python train.py --bias="all" --init_std_qkv=0.0259 --beta1=0.9
MLP neurons of a small language model. Each row is named by its layer, matrix (up: input weights) and neuron, and shows model dimensions 272-367. Each number is 128 + 32 x the weight over its row's rms, rounded and kept within 0 to 255.
Before each neuron's rows, "fires on" lists the tokens most often at its 100 highest values on Wikipedia text that the model never trained on.

fires on: "==", " ==", "==="
L4.up2093 [143 141  88  78 132 166 162  95 138 157  83 143 128 133 105  72  86 116 139 175 133 108  83  76 160 168 155 112 171 151 153 157 160 135 115 142 168  89 128 175  92 127 150  85 108 135  90 186 129 187 158  79 107 109 124 153 145 103 118  91 142  89 155 139 128  98 166 176 138 101 133  92  62 117 130 157  94 185  83  98 164 125 110  78 113  86 130 138 190 126  91 132 129  99 156 140]

fires on: ".", "<", " +", " $", "$", " John"
L4.up524 [123 110  35  92 114 177 176 100 159 106  61 135 111 188 114 156 164 133 155  70  97 151 129 110 159 143 110 144 180  79  90 174 130 109 148 143  91 146 173 163 181 163 148  72 156 183 148 103 138 202  98 208 134 125 171 138 138 202 134 180 146 158 137 138 151  84 128 217 122 157 103 119 158 112 155  89 140 132 126 127 163  84 124 135 131 152 127  52 167 123  66 177 132 153 182  72]

fires on: ".", " (", " 1", "$"
L4.up18 [117 146  72 140 103  96 158  96 141 113  89 137 125 154 106 133 145  92 167 111 132 127 119  77 145 136 114 141 136 102 104 130 107 161 160 110 124 137 110 165 158 102  76 142 165 152  89  93 108 195 169 143 141  88 134  68  95 130 166 221 141 159  97 148  90 154 113 207 120 103 105 120 120 124 102 100 118 168  76  89 145  98 138 168 144 108 137 123 125  64 131 141 184 139 174  87]

fires on: "\n", ".", " It"
L4.up1302 [180 159 145 157 143 128 135 135 169 140 148 100 129 114  71 121 221 181 108 137 128 128 128 118  96 124 148 160 118 175 123 133 118 109 109 150  90 142  81 116 140 113 139 110  79 146 182  88 136 185 148 140  75 116 132 143 140 198 134 150  90  84  82  88  79 116 172 188 168 101 151 117 135 144 152 174  93 145 146 142 195 138 157 120  95 145 135  82 117  71 113 149 159 131 126  86]

fires on: " (", " left", " home", " right", " 1", " US"
L4.up2108 [125  85 125 181 135 106 106  71 189 119  53 160 131 167 117 145 132  72 102  93 159  83  85 128 139  94  42 152 113 118  85 150 121 169  97 189 118 122 160 118  82 159 106 114 124 172 123 150 118 175 122  93 105 112  87  69 162 142 105 163 212 154 103 169 122 119 194 206 145 111 100 126  72 144 104  80 124 146 122 111 222 105 167 124  84 141 123  49 171  92  98 199  70 118 144 151]

fires on: "\n", ".", "!"
L4.up846 [197 119 163 107 217 132 106 120 102 104  76  71 114 126 130 129 149 134 145 138 126 140  86  97 134 173 143 144 102 116  97 109 123 126 108 159  85 148 132 119 147 108 141 104 141 168 129 110 161 136 137 152 136  87 134  80  99 136 141 158 113 126 101  94  66 121 186 130 103  92 117 151  95 143 105 113 103 126 163  65 212  83 117 113 128 131 133  81 130 116 101 131 136 127 174  96]

fires on: ",", "\n"
L4.up1100 [116  97  57 131 105 176 157 116 124 188 146 128 128 126 149 162 156 147  42 125  85 120 138 114 103 121 150 210 134 146 131 143 117  75 124 157 118 119 129 158 101  94  86  85  79 148 117  93  61 157 138 176 130 152 165 119 113 144 137 116 140  52  95  90 107 133 182 117 138 138  94 129 101 156  70  99 121 113 108 127 147 128 162 109 161 132 109  80 126  85 155  88 147 205 145 134]

fires on: "==", " =="
L4.up74 [133 159 114  75  91 182 174  85  99 144 105 168  89 173 123 126 106 128 144 139 154 141  93  85 164 129 140 118 136 151 124 182 143 145 119 164 131  70 156 123 151  68 135 158 139 148 101  92  94 201 136 125  94 117 112 174 163 122  82 122 122 112 109 139 138 181 157 168 140 150 105 101  80 117 157 150 155 171 115 146 183 159 130 110 135 107 153 137 199 109 113 136 169 101 120 115]

fires on: "==", " ==", "===", " ==="
L4.up2764 [141  99 107  77 104 183 177  88 134 129 106 146 119 130 116  94 119 113 151 143 143 132  55  97 186 189 149 104 133 120 152 167 149 133 103 152 123  84 117 151 127 112 121 146 136  94 111 146 102 121 153 137 116 118 179 147 156 104 102 127 103 136 130 176 140 104 152 160 143 138 120  97  92 118 111 151 127 162 107  82 169 142  88  92 150 104 151 130 181  77  72 176 159  76 105 103]

fires on: "==", " ==", "\n"
L4.up8 [190 142  82  45  70 103 156  57  83 180  93  87  97 194 118 118 132 118 167  89 161 122 106  74 127 161 135 133  74 139 183 141 132  72 125 154 150 148 149 136 118 130 136 126 137 149  97 119 157 178 112 127 106  79 132 177 123 132 106 131 123 110 154 157 144 136 168 150 140 159 128  93 111 172 101 144 123 122 122 118 190 149 167 135 122 132 138 140 185 103  73 189 121 128 109 171]

fires on: "==", " =="
L4.up355 [127 131 104 110 104 154 154  86 130 225  72 117 135 159 152 129 161 119 140 168 186 124  88 102 154 176 212 151 112 162 157 147 149 108 127 160 149 121 171 143 128  89 132 111 143 133 102  93 138 174 103 119 110  54 143 169 167 141  78  96 187  73  76 138 164 128 154 200  61 126 112  99  97 100 183 142 135 134  91 175 108 155  70 131 122  95 132 143 123 103  76 182 186 130 105 116]

fires on: " |", " after", " first", " which", " when", " who"
L4.up232 [ 83 104 150 101 132 134 156 157 143 120  94 117 133 102  94 138 113 163 164 183  97  94 185 137 135 149  87  87 206 157  94 165 139 131 142 126 115  86  73  72  99  48 145 173 213 129 145 139 145 146 102 122 106  74  82 101 132  92  57  91  95 134 115 110 164 107 101 174 109 139 130 125 167 141 122 122 136 134 158 144  94 159 122  92 120 139  97 164 136 203 169 138 136 103  70 119]

fires on: "==", " ==", "\n"
L4.up208 [129 153 109  85 141 135 176  91 106 125  73 115 142 171 166 153 179  68 133  99 150 121 127 103 173 162 147 134 139  94 162 124 199 147 142 112 126 104  87 144 156 110 152 153 172 163  67 133 145 172 143 132 170 112 178  98 183 121  50 175  74 131 106  96 105 122 157 137  52 138 120  93 120 115 162 131 162 126 133 138 183 131  57  53 153  62 104 128 126 126  88 134 156  92  98 125]